{"n_layer": 23, "head_dim": 64, "d_mlp": 960, "activation": "relu", "init_std_qkv": 0.0421, "init_std_o": 0.00695, "init_std_down": 0.00254, "init_out_by_depth": true, "optimizer": "muon_variant", "lr_mult_o": 0.976, "beta1": 0.95, "warmup_steps": 200, "decay_shape": "pow", "seq_len": 512, "dataset": "wikipedia_en"}
MLP neurons of a small language model. Each row is named by its layer, matrix (up: input weights) and neuron, and shows model dimensions 48-143. Each number is 50 + 15 x the weight over its row's rms, rounded and kept within 0 to 99.
After each neuron's rows, "fires after" lists the tokens most often just before its 100 highest values on Wikipedia text that the model never trained on.

L10.up602:37 40 39 56 58 71 56 41 66 53 48 38 58 33 45 50 42 71 59 67 67 60 42 61 56 65 71 50 41 62 35 58 43 65 56 67 67 57 25 38 43 48 66 39 46 21 39 58 55 26 58 55 74 58 36 68 51 42 37 38 51 80 58 72 73 59 35 64 64 41 65 49 33 29 49 94 61 37 55 54 53 26 37 45 53 46 33 32 47 38 61 63 32 32 20 55
fires after: " v", "h", " Al", "ar", "p", "at"

L13.up487:75 59 31 19 50 42 34 59 65 54 34 46 46 56 18 53 25 37 26 66 75 68 74 39 41 69 56 61 77 55 39 61 35 61 20 36 59 37 71 69 28 63 29 39 58 58 61 48 30 47 29 53 49 54 68 30 54 95 61 61 41 54 41 46 49 46 52 43 75 41 06 62 38 40 50 57 35 68 49 44 32 49 60 49 26 56 60 44 36 53 48 47 38 33 42 56
fires after: "s", "p", "o", "m", "t"

L9.up377:43 54 40 48 24 47 58 99 75 65 58 21 13 43 23 19 65 25 51 76 49 46 32 60 68 57 34 51 32 53 61 25 56 42 79 47 52 47 66 42 47 48 44 57 36 62 64 58 52 73 40 47 47 60 20 66 66 49 66 39 25 57 40 58 80 46 51 45 55 52 53 34 50 73 46 64 49 52 49 46 35 52 39 74 34 59 51 62 48 42 43 61 46 76 44 48
fires after: " |", " ", "2"

L12.up53:34 58 67 34 35 41 46 68 70 64 58 47 39 41 48 31 52 53 33 20 79 49 57 76 52 84 38 53 39 43 51 39 35 58 43 62 61 38 57 58 72 39 78 58 75 38 31 24 48 08 33 89 70 78 55 60 53 45 48 37 61 41 63 56 65 48 38 32 54 31 64 33 43 54 45 46 49 36 18 48 37 60 49 57 54 80 32 37 55 44 67 56 33 43 67 56
fires after: " n", " Al", " S", " r", " N", " R"

L7.up186:37 79 55 54 48 40 37 24 57 63 34 80 33 49 41 36 53 57 50 74 33 42 64 53 36 58 48 56 61 50 37 43 34 70 46 52 70 70 63 39 39 24 71 82 33 51 33 63 49 42 43 65 81 30 44 46 72 59 75 62 63 33 40 24 70 86 71 58 46 52 46 40 46 39 66 47 22 76 56 57 50 18 39 33 66 44 33 47 68 40 87 45 33 35 51 36
fires after: "it", "ic", " spec", " gen", "ast", "t"

L6.up950:54 26 60 56 35 33 40 34 51 79 48 52 54 38 55 37 65 52 25 79 44 49 40 40 27 50 60 70 61 69 82 44 25 61 31 50 19 62 46 43 41 46 80 43 39 43 64 55 49 41 40 67 47 35 62 56 37 36 50 34 42 54 56 67 46 43 48 79 21 30 43 91 80 44 46 61 33 68 32 42 41 46 69 49 42 75 41 50 55 63 44 70 54 46 29 54
fires after: " con", " Con", " sy", " dis", " ac", "C"

L10.up332:42 56 55 54 45 53 40 13 49 24 67 59 62 36 58 58 41 41 44 24 48 44 47 57 10 60 59 31 35 44 65 46 67 54 44 28 46 41 46 52 43 68 98 90 28 31 40 54 54 55 49 56 16 50 36 42 61 51 65 67 55 26 41 36 68 36 43 51 42 47 63 69 57 74 59 62 40 57 66 46 55 46 40 61 52 45 16 44 42 67 32 47 57 71 46 83
fires after: " g", "oun", "oc", " per", "ro"

L7.up611:56 59 46 77 51 25 47 42 65 57 66 45 53 20 22 68 52 28 51 45 35 53 49 58 60 55 54 47 50 57 16 49 51 45 44 42 61 36 29 66 24 36 26 41 38 34 72 77 45 60 71 64 47 44 30 40 39 66 36 63 75 41 52 46 72 78 27 70 31 56 50 40 52 37 53 41 77 55 61 61 47 56 48 48 57 61 59 40 52 41 12 64 25 51 67 58
fires after: " w", " W", "W", "w", " up", " sh"

L7.up923:62 42 67 34 28 57 46 31 46 37 53 49 70 48 61 47 36 27 64 64 33 53 40 35 50 77 32 65 57 35 29 41 34 43 29 76 56 47 58 43 10 41 48 41 57 41 62 84 26 62 55 42 83 40 48 37 52 49 57 61 52 51 36 34 79 21 75 58 24 57 75 51 48 59 54 62 55 41 58 52 37 46 64 42 58 59 63 68 29 70 41 56 43 47 25 48
fires after: " d", " w", "re", "if", "e", " R"

L9.up422:39 33 55 41 56 61 39 48 37 49 56 62 71 61 27 47 44 54 65 18 63 43 65 69 41 59 47 51 48 43 53 55 45 52 51 54 51 71 21 61 77 86 53 25 70 50 67 76 62 57 49 31 36 45 17 70 39 61 61 22 62 62 54 60 68 43 46 66 36 72 29 57 52 42 54 52 55 59 52 46 65 44 44 56 73 45 46 74 60 47 48 52 31 72 51 37
fires after: " (", "\n", " \"", " y", "=="

L2.up187:62 42 32 58 30 31 45 20 44 47 46 65 42 42 50 36 40 74 30 75 43 41 61 71 44 42 67 46 48 59 48 54 84 46 46 42 76 58 70 57 63 49 47 84 32 45 59 58 66 69 34 64 65 54 54 52 44 34 61 64 57 46 48 55 58 33 38 52 20 60 24 58 53 39 48 62 57 42 42 54 72 29 53 56 81 48 40 51 19 37 52 50 41 40 43 69
fires after: " ", " c", " (", "-", " the"

L12.up193:69 39 67 44 49 60 33 52 67 29 55 36 48 51 36 49 47 79 72 64 31 72 19 66 29 68 53 55 33 72 73 44 37 35 50 23 56 51 52 22 75 67 65 49 46 41 41 48 54 47 34 74 30 52 25 79 21 40 54 41 43 43 90 38 63 51 58 53 57 45 65 67 79 23 50 52 63 47 52 49 44 57 55 63 52 64 33 28 64 59 27 27 53 36 67 34
fires after: "2", " J", " j", "ing", " in", " b"

L19.up798:49 47 44 29 58 54 31 53 41 55 31 63 59 55 45 28 60 29 19 73 62 54 19 31 58 85 83 59 44 69 40 49 45 49 63 52 48 40 58 83 52 40 58 64 34 45 60 65 63 19 13 45 27 42 44 70 39 53 24 54 47 35 49 13 69 55 17 63 46 57 61 67 36 27 65 63 61 32 50 68 51 49 45 72 55 51 49 35 67 42 61 55 76 53 44 63
fires after: "0", "|", "–", " ", "1", "9"

L9.up198:72 78 37 52 46 85 49 56 62 87 65 41 47 37 21 36 58 50 46 64 51 28 28 35 59 58 60 46 58 34 25 26 84 21 49 52 26 50 32 50 41 75 26 60 43 64 69 34 37 65 64 58 42 35 55 56 56 61 59 47 44 41 62 39 13 34 66 70 60 45 31 47 55 43 62 47 54 37 28 51 27 41 57 44 70 35 91 64 42 53 55 56 65 50 79 47
fires after: "o", "ro", "e", "w"

L13.up900:48 71 39 37 43 42 64 44 76 77 30 56 34 63 40 39 28 56 39 43 48 50 24 30 45 42 24 44 73 57 33 59 68 68 55 39 60 66 83 68 44 37 29 47 30 53 44 43 44 42 56 30 41 48 33 73 60 54 77 51 37 45 73 42 73 76 59 43 55 14 02 64 45 49 53 77 53 63 58 34 31 65 30 63 30 44 36 41 51 72 61 65 48 69 74 36
fires after: " K", "t", "p", " k", "v", "ap"

L7.up538:55 79 84 51 18 70 47 38 65 51 45 75 42 63 23 44 62 63 66 64 42 25 47 51 58 25 19 68 43 31 28 43 40 35 65 81 46 42 20 50 46 47 34 52 54 53 52 71 39 69 53 61 66 49 65 32 38 57 28 37 71 23 62 26 62 43 37 59 52 56 52 32 67 65 59 48 56 58 59 33 43 68 85 25 57 48 56 46 58 52 42 45 42 49 43 58
fires after: " W", " w", "e", "we", "W", " wh"

L2.up360:59 70 28 61 26 41 51 41 07 51 56 57 15 57 56 31 51 64 51 72 38 52 34 68 64 64 71 25 49 40 54 30 53 62 42 57 65 53 44 34 50 39 62 57 40 42 27 63 63 77 22 19 55 49 39 40 39 71 51 29 45 22 28 63 55 39 38 55 20 67 52 64 57 40 67 55 44 28 55 44 71 45 45 51 63 60 52 40 47 40 51 65 34 40 53 54
fires after: " S", " |", "S", "-", " (", "."

L13.up406:48 67 34 62 13 49 32 60 50 77 56 46 65 46 72 55 60 53 62 60 58 53 66 34 53 55 41 43 28 48 39 31 35 72 44 53 57 24 78 63 45 56 56 35 55 24 31 55 59 44 74 73 49 53 65 50 68 60 46 46 39 70 67 79 26 67 28 59 67 37 54 38 51 68 42 81 62 54 63 28 45 30 47 43 72 32 35 66 38 70 57 52 34 45 76 78
fires after: " f", " one", " F", " w", "A", "our"

L7.up805:42 59 49 40 65 36 51 64 48 58 54 44 49 41 36 59 68 74 48 57 69 75 41 52 34 38 78 48 49 45 67 45 44 65 36 46 55 23 72 54 28 61 79 37 47 48 76 33 51 70 52 54 62 73 55 22 30 43 53 35 60 43 74 61 46 59 59 49 56 32 52 53 38 65 37 52 57 38 45 56 42 62 38 49 74 44 12 75 44 56 33 51 31 38 99 62
fires after: ".", " f", "er", " F", "f", "s"

L10.up652:23 75 45 29 48 54 53 61 39 41 69 82 52 64 49 36 43 53 46 71 46 38 48 42 62 38 74 50 62 55 49 63 40 63 50 85 28 20 37 32 42 50 48 58 29 60 15 28 52 51 53 29 77 32 54 43 45 55 44 32 74 67 64 42 68 37 63 66 52 65 65 56 50 54 57 31 56 80 50 27 50 34 35 68 56 09 74 38 41 43 50 78 39 65 50 52
fires after: " m", " M", "ain", "m", "il", " n"

L12.up207:32 55 57 52 58 31 52 41 59 63 31 62 69 57 39 60 38 68 35 37 60 63 21 49 65 39 15 79 35 32 34 41 64 46 43 33 44 50 33 59 44 63 45 62 29 45 65 18 32 57 38 69 83 72 65 47 40 34 34 45 33 75 57 55 46 53 40 53 49 55 46 55 61 51 40 50 56 46 44 62 66 53 82 47 47 40 57 66 70 56 67 35 53 69 38 37
fires after: "1", "0", "2", "3", "4", "5"

L13.up325:54 57 50 71 61 44 19 56 41 44 51 43 79 53 49 69 42 49 63 29 58 74 62 41 41 69 57 42 71 39 66 56 57 52 52 70 29 60 56 62 19 46 75 44 29 31 49 68 53 67 56 60 54 54 10 80 59 15 46 44 69 30 48 55 61 66 36 57 50 55 36 38 44 47 24 78 54 69 71 26 64 52 23 42 56 47 53 30 58 33 44 65 58 58 60 66
fires after: " |", "en", "%", "s", "al", "er"

L12.up39:52 33 43 47 58 50 44 35 80 51 62 22 47 31 43 28 52 57 53 78 47 45 62 52 28 71 62 32 42 38 39 45 59 37 37 44 17 18 47 68 51 63 37 53 54 75 78 59 80 70 28 67 61 52 56 43 74 65 43 66 42 32 67 81 44 28 44 34 74 53 40 46 74 54 51 43 55 39 49 33 71 72 83 34 45 36 58 27 41 61 60 46 54 20 71 39
fires after: "e", " se", "te", "ro", " Aust"

L13.up376:62 64 51 56 40 70 54 39 64 32 36 54 48 51 39 45 29 64 66 55 68 67 68 51 32 74 36 59 34 47 47 55 44 64 60 78 63 48 44 20 24 52 51 31 26 50 58 44 66 53 50 24 38 64 39 33 52 42 69 00 59 20 50 53 53 29 62 43 52 46 58 35 32 75 45 39 53 42 52 62 88 56 65 45 71 52 63 32 81 30 47 16 59 74 35 36
fires after: "i", "od", "ong", "o", "y", "os"

L13.up521:65 49 49 72 20 44 60 39 53 63 50 47 98 41 23 54 58 62 78 78 41 73 50 44 43 77 45 45 17 53 39 52 59 56 42 18 33 46 62 30 59 26 38 47 73 53 27 53 53 40 35 50 58 38 48 77 36 57 47 37 46 44 74 65 63 53 49 76 58 29 67 60 61 33 26 35 51 45 46 43 28 52 48 64 44 16 42 57 56 29 47 34 43 79 37 65
fires after: "2", " J", "ro", "J"

L13.up203:51 25 36 42 57 35 25 41 59 45 68 74 64 32 29 75 27 72 23 54 32 66 72 69 51 50 64 54 17 47 57 38 20 40 32 49 52 44 47 55 58 71 67 67 71 52 60 43 38 55 46 53 65 48 30 59 54 78 55 37 71 32 55 51 41 79 61 41 46 34 47 61 50 60 42 56 26 25 44 62 54 67 50 56 63 49 57 36 59 63 37 64 55 19 31 44
fires after: "\n", " T", ".", " t", "=", " \""

L10.up415:59 63 44 80 56 34 53 66 58 42 50 63 55 60 37 59 67 64 45 55 62 59 64 62 73 45 59 33 25 30 26 52 67 50 29 56 54 59 39 57 50 25 56 40 61 20 73 23 29 68 40 45 76 69 49 51 35 42 41 24 39 93 64 56 41 33 52 57 57 63 25 50 63 67 38 42 49 70 62 45 81 52 34 40 25 65 37 65 25 70 65 31 49 65 57 69
fires after: "3", "9", "4", "8", "6"

L9.up261:49 82 04 61 59 36 40 78 45 37 76 56 43 52 60 38 45 46 28 57 41 30 51 69 66 57 21 43 51 57 38 53 53 23 46 34 51 59 81 44 46 40 41 66 46 57 48 64 43 55 51 76 71 47 41 66 43 35 66 38 20 59 47 62 51 60 32 58 72 55 71 46 55 50 44 59 46 53 35 48 50 76 38 65 55 65 41 32 54 33 62 35 35 44 51 51
fires after: " |", ")", " ", "3", "1", "%"

L10.up543:42 70 39 55 20 57 51 43 50 71 71 34 56 54 49 40 37 57 44 84 74 25 42 34 33 69 61 23 27 44 25 46 20 69 19 31 32 15 32 57 52 56 71 33 30 64 67 69 57 48 57 67 60 29 67 57 58 31 40 54 28 40 54 41 35 49 56 33 69 56 76 64 46 59 23 65 72 51 47 50 39 89 74 60 63 50 47 48 40 88 45 46 28 65 61 36
fires after: " f", " w", " he", " g", "o", "re"

L2.up303:59 29 72 63 55 50 36 51 36 50 60 59 75 84 34 59 70 43 37 38 59 65 50 21 57 48 41 52 47 37 54 35 26 73 47 69 30 66 49 41 31 38 68 67 52 55 73 58 56 57 27 60 66 46 66 74 62 45 24 24 62 71 52 54 36 51 24 46 42 29 32 71 45 59 62 37 47 51 60 46 54 57 55 61 14 48 38 40 64 59 69 71 44 51 42 38
fires after: " sy", " con", "t", " sub"

L7.up894:48 59 41 57 65 77 55 51 69 64 52 71 78 41 50 39 52 44 50 45 25 51 43 69 57 58 71 27 82 56 51 96 50 71 66 61 54 62 37 50 35 56 64 44 42 30 86 53 40 51 46 61 67 35 48 40 65 46 55 24 29 11 32 51 53 55 50 50 36 59 31 47 44 53 32 39 55 33 20 47 24 37 31 62 57 34 79 33 57 71 56 59 50 68 56 43
fires after: " P", " v", "t", "ot", "ep", "at"

L12.up459:47 54 35 62 48 45 55 33 59 55 60 35 29 38 57 33 82 52 48 87 36 41 76 40 39 42 42 70 47 44 47 46 61 56 77 56 71 49 70 72 64 46 30 47 48 61 39 54 35 70 62 43 43 47 47 69 41 39 67 21 34 42 26 64 37 41 57 45 51 42 37 43 10 63 49 39 67 40 43 66 46 84 41 68 17 47 66 41 32 49 62 58 30 57 73 41
fires after: " |", ";", "½"

L2.up815:31 67 54 58 44 70 49 25 73 70 49 65 47 54 35 29 54 58 68 80 48 54 42 44 64 75 31 47 22 29 43 30 70 35 33 59 33 53 73 46 34 50 18 63 62 56 37 43 54 60 36 54 57 49 57 57 49 17 52 48 66 74 50 66 49 57 67 62 70 53 23 71 47 45 58 42 42 69 41 34 62 49 34 40 54 33 29 42 37 27 43 47 46 29 72 59
fires after: "\n", "-", "y", " is", "="

L9.up804:57 56 32 73 44 70 46 22 58 75 44 45 37 56 61 55 27 50 61 65 60 59 52 30 47 67 49 73 41 15 44 50 39 51 22 55 46 58 59 39 54 41 28 60 60 67 74 46 36 51 59 39 59 61 55 73 26 62 45 34 50 29 50 39 49 50 57 49 31 50 46 63 37 63 40 30 38 41 68 42 69 63 90 59 57 79 78 69 39 69 45 41 65 44 33 41
fires after: "ou", "e", "re", "o", "u", "ro"

L7.up293:71 43 32 62 38 26 63 42 41 33 33 61 22 59 33 54 56 99 59 70 47 26 70 50 50 34 60 69 49 34 40 28 42 39 51 44 62 49 62 34 58 53 44 58 49 29 44 36 55 35 29 63 68 58 51 75 41 59 60 67 74 41 42 53 43 59 57 43 36 66 79 48 40 28 59 58 56 69 40 65 56 38 44 64 76 27 71 14 50 45 70 49 65 33 65 56
fires after: "\n", "-", " gen"

L7.up276:87 51 46 41 59 48 69 52 65 29 73 79 20 58 52 49 61 39 58 57 44 68 64 69 55 37 51 65 19 38 50 75 63 64 43 51 58 33 30 43 47 36 27 50 86 50 44 38 61 61 57 70 45 44 37 43 58 69 45 50 55 10 32 47 66 66 51 40 54 31 47 43 66 45 50 23 40 46 37 31 53 54 52 57 91 52 80 44 49 52 56 57 69 52 53 43
fires after: "n", "il", "an", "on", "en"

L7.up641:51 59 57 36 22 33 37 61 34 49 60 52 46 63 44 72 69 61 49 70 23 56 60 47 73 56 58 46 59 12 35 59 61 43 33 63 42 49 38 48 71 62 33 54 53 64 53 46 62 47 16 64 78 37 65 53 41 35 61 65 58 51 40 46 37 59 46 56 42 19 69 78 33 72 49 36 47 52 49 43 58 43 46 49 69 26 67 32 32 47 69 53 68 50 64 51
fires after: "\n"

L7.up527:57 71 47 56 39 42 58 50 66 61 65 57 82 49 50 36 79 42 64 26 46 41 24 57 43 58 74 69 37 64 42 49 50 62 69 74 60 30 52 57 76 56 77 39 55 31 62 36 62 50 29 60 58 58 36 43 61 31 59 44 42 48 64 57 71 38 43 57 41 44 48 32 62 54 37 75 10 45 30 54 61 43 72 40 74 61 37 75 66 70 56 34 26 30 26 42
fires after: " f", " F", " R", " M", " P"

L10.up866:54 69 71 50 62 75 54 63 49 18 66 54 67 43 20 37 59 56 53 43 47 29 34 67 58 46 73 68 43 73 47 48 48 54 71 70 34 25 32 51 52 24 31 48 05 23 49 33 58 48 25 53 66 47 12 47 57 40 43 42 40 67 49 49 60 55 42 37 32 61 50 67 54 61 29 66 48 67 40 47 59 48 40 60 77 35 72 49 54 57 54 70 35 41 39 35
fires after: " m", " M", " f", " Mar", " |", " the"

L9.up755:46 42 41 66 56 43 44 43 56 31 59 78 01 57 45 40 56 39 62 53 60 58 72 57 53 37 39 61 58 15 58 73 55 48 25 70 55 38 42 41 28 41 49 46 56 39 58 40 51 43 26 55 32 41 26 57 65 69 80 69 82 21 52 45 52 48 69 33 64 64 53 34 53 72 57 33 56 64 38 36 32 77 85 26 61 47 51 57 44 39 40 53 50 51 56 43
fires after: "en", "on", " num", "n", "i", "om"

L9.up579:50 49 43 35 51 38 27 82 40 39 43 02 36 48 44 32 37 39 25 44 27 16 49 42 77 47 55 61 43 43 57 66 56 53 42 74 45 35 54 31 60 92 53 52 65 64 88 35 64 79 35 57 41 62 44 39 13 53 67 63 47 69 53 62 51 51 40 53 55 37 61 46 59 77 64 51 65 59 48 60 53 76 36 58 50 33 49 51 34 50 51 62 38 52 46 48
fires after: " |", " ", "4", "9", "3"

L19.up328:76 61 78 29 38 61 17 19 51 56 12 28 46 73 40 67 65 31 63 79 27 60 69 35 49 46 49 51 47 33 20 20 27 46 56 65 36 45 54 65 46 59 70 44 28 24 58 57 49 33 61 59 43 44 55 45 71 62 52 51 51 52 83 51 45 41 57 55 20 67 54 60 44 43 53 35 48 57 75 11 46 44 72 58 45 56 74 59 67 36 51 45 48 43 47 50
fires after: " d", " serv", "e", " dis", "st", "iv"

L7.up594:59 46 70 56 23 49 31 46 50 48 58 53 75 40 55 59 60 50 46 59 62 48 46 40 47 53 52 34 49 27 49 01 47 46 70 23 53 75 50 46 45 49 22 42 53 52 54 68 63 38 25 64 54 54 66 61 50 07 51 69 56 86 60 65 46 61 53 45 27 44 39 75 53 45 24 57 62 41 37 71 62 52 57 79 44 68 41 53 34 42 54 36 62 36 48 54
fires after: " he", " one", "le", " se", " th", "ir"

L12.up534:41 34 37 79 38 49 73 91 92 32 52 56 59 37 44 47 44 32 61 34 26 58 75 46 33 40 45 71 57 50 42 27 40 69 81 50 64 31 23 51 32 46 55 29 52 38 59 64 55 50 27 51 60 67 33 45 37 48 43 25 52 33 45 48 56 62 48 51 48 53 32 53 41 36 54 53 67 42 85 30 53 63 56 50 70 33 36 71 44 47 47 49 43 48 70 86
fires after: " st", " St", " w", " W", "t", " s"

L12.up17:40 15 41 48 37 77 53 22 64 47 47 37 86 44 21 66 35 53 42 26 45 51 73 54 34 52 80 37 30 46 49 46 19 40 50 54 59 74 82 34 62 58 52 50 50 44 48 79 31 54 48 38 55 70 34 64 46 51 41 18 65 63 53 42 52 31 56 47 43 63 36 45 63 65 56 67 43 32 66 44 26 46 48 52 46 47 59 58 76 51 58 32 35 55 55 47
fires after: ".", "–", " ", "\n", "=="

L10.up810:52 52 77 57 57 59 40 88 49 74 46 37 94 52 26 51 47 52 72 66 49 38 29 27 49 59 57 63 28 70 37 56 28 37 48 65 49 40 54 40 49 31 58 47 31 32 44 43 45 52 03 47 53 56 53 42 73 48 45 54 61 64 28 47 63 55 55 55 32 40 41 61 71 53 37 50 47 61 65 53 52 49 45 43 83 29 59 50 46 58 57 41 66 33 34 54
fires after: " p", " he", " f", " pro", " m", " dis"

L10.up296:43 72 29 26 32 60 40 58 61 48 50 59 23 45 30 44 76 51 56 60 70 60 66 75 50 59 57 62 70 34 49 44 44 39 30 63 37 40 32 38 48 69 53 46 62 52 63 26 60 26 52 62 47 61 44 43 41 78 36 48 61 38 57 62 61 24 33 48 36 73 76 44 52 68 30 45 60 41 28 52 42 71 60 39 56 57 82 44 13 69 77 74 53 40 25 65
fires after: "or", " For", " n", "i", " for", " Al"

L12.up349:34 36 16 37 39 72 44 61 60 49 71 41 83 49 12 35 60 49 72 24 64 59 61 60 55 41 42 61 78 49 44 51 55 60 56 93 47 28 26 51 45 54 56 76 47 46 51 54 72 25 42 58 61 65 40 31 69 36 42 50 48 50 47 69 59 49 43 52 62 68 61 21 45 65 27 36 48 36 39 61 34 66 41 73 72 50 48 73 34 55 76 40 45 37 73 54
fires after: " ", " R", " r", " f"

L10.up947:25 50 49 60 55 58 69 36 19 46 46 53 62 57 64 32 65 69 31 68 33 23 53 69 62 50 68 22 80 58 46 57 58 59 72 74 63 52 53 42 29 55 36 58 69 50 54 64 43 03 47 56 57 39 30 60 46 52 16 48 63 59 65 43 63 44 54 69 37 72 52 75 49 66 44 41 55 54 49 32 33 31 16 70 51 75 74 38 59 40 54 38 42 61 49 52
fires after: "at", " S", " d", " v", "s", "et"

L13.up404:65 61 41 13 55 42 51 26 63 60 64 54 71 55 36 56 23 30 74 52 27 35 36 50 30 34 21 27 36 54 36 48 65 25 66 44 22 50 77 61 66 69 62 77 41 34 22 37 60 59 44 55 65 51 36 73 73 31 35 60 61 51 65 52 56 47 49 55 50 44 38 37 56 66 44 44 37 51 45 58 41 53 71 32 47 60 66 51 46 61 51 52 68 47 66 70
fires after: "1", "2", " m", "e"

L10.up573:50 37 41 47 25 64 49 33 59 49 42 45 74 38 47 48 40 48 65 40 33 66 23 48 28 90 59 50 32 83 33 43 63 37 51 32 54 60 33 68 45 51 62 50 63 21 41 40 74 55 51 59 24 65 39 51 30 57 54 41 40 52 72 36 62 44 66 34 61 54 57 41 41 45 59 44 86 58 44 39 69 44 33 50 59 45 29 52 45 43 65 60 19 24 48 74
fires after: " th", "h", " ch", " v"

L19.up954:37 53 29 59 25 40 21 30 54 64 34 68 41 17 61 39 62 34 46 67 59 45 41 22 53 68 44 46 49 49 36 58 31 33 61 42 60 57 39 45 90 44 49 33 43 65 45 56 49 60 19 48 69 21 42 48 72 52 44 48 35 15 37 42 56 40 23 66 34 46 77 65 49 54 55 25 60 35 48 64 57 57 48 85 66 74 72 49 37 40 20 57 66 34 47 69
fires after: " |", ".", " p", "0", " "

L7.up308:54 73 65 38 51 62 65 42 51 68 08 71 38 45 64 41 45 63 49 57 72 76 45 61 37 70 66 48 54 36 36 17 43 69 50 22 65 41 29 65 53 55 33 62 93 40 34 71 50 45 13 66 37 59 24 64 41 37 40 43 64 49 45 46 54 36 62 32 46 31 55 43 37 40 42 53 65 63 28 25 91 27 43 60 65 57 42 52 58 39 34 72 61 36 45 81
fires after: "\n", " "

L12.up73:31 46 49 40 45 56 51 56 64 71 32 52 44 33 38 56 69 53 29 54 60 51 52 48 50 37 40 83 28 40 21 68 45 51 66 94 57 73 64 58 37 64 56 68 73 61 57 66 16 76 53 34 66 33 28 55 42 43 50 42 22 58 36 57 49 29 58 49 59 52 64 42 44 38 43 67 38 44 56 56 34 57 57 68 24 68 58 64 39 58 40 49 65 63 54 46
fires after: " |", ";", ","

L13.up439:67 50 32 40 54 60 31 49 68 16 41 37 52 65 59 61 41 59 46 45 42 31 61 84 42 53 61 53 35 24 35 14 50 47 62 39 36 68 54 47 15 50 74 77 44 21 33 40 49 35 65 53 62 56 47 48 57 36 51 50 91 42 49 89 74 55 74 47 56 55 63 52 57 59 46 75 66 43 67 54 60 47 37 53 56 26 45 41 37 39 29 58 53 49 52 63
fires after: "en", "oc", "a", "oun", "er"

L2.up232:55 69 49 33 33 52 47 36 69 66 28 57 58 41 33 70 29 41 65 38 41 66 72 43 40 76 62 45 48 33 48 45 51 34 42 16 15 50 35 55 45 35 50 51 60 78 48 44 55 54 03 45 26 61 68 57 64 61 62 74 90 51 43 42 78 43 73 41 54 58 41 76 43 41 55 45 72 68 30 58 38 31 20 43 76 49 53 47 40 50 48 71 50 27 62 54
fires after: "\n", " ", "-", "ot"

L12.up586:68 40 50 47 32 33 53 13 60 67 59 27 49 32 57 47 47 49 56 45 36 49 26 56 42 21 51 34 29 38 28 59 51 53 65 37 38 28 51 37 48 42 71 68 50 47 45 46 46 53 37 89 58 72 38 29 80 54 63 77 52 63 54 36 68 61 50 61 33 50 34 39 87 54 54 74 29 73 42 40 50 35 35 17 44 61 76 43 26 48 42 65 42 32 69 35
fires after: "e", " m", "s", " c", "resent"

L6.up289:58 43 58 29 34 39 53 58 53 56 68 34 43 43 53 55 46 62 54 47 45 90 22 37 28 55 40 37 24 40 55 47 46 44 72 55 73 57 73 56 31 64 25 60 49 38 34 65 70 25 44 63 40 62 40 57 19 32 66 61 32 79 90 54 50 44 31 49 52 58 39 83 57 60 53 36 51 29 37 46 66 58 34 46 65 55 53 61 29 30 60 35 56 52 52 34
fires after: "oin", "ur", "ir", " th"

L19.up9:71 45 72 30 67 30 61 54 43 44 40 58 60 30 26 47 35 70 50 70 56 42 60 16 71 63 70 30 29 51 21 74 21 57 70 45 50 52 66 42 52 58 27 36 34 58 38 50 50 46 30 46 73 68 56 27 52 54 71 56 29 49 57 51 59 59 49 54 55 54 50 68 93 54 70 75 50 54 48 51 46 61 50 47 44 28 69 45 47 52 49 37 30 40 25 45
fires after: " |", "|", "–", "\"", "2"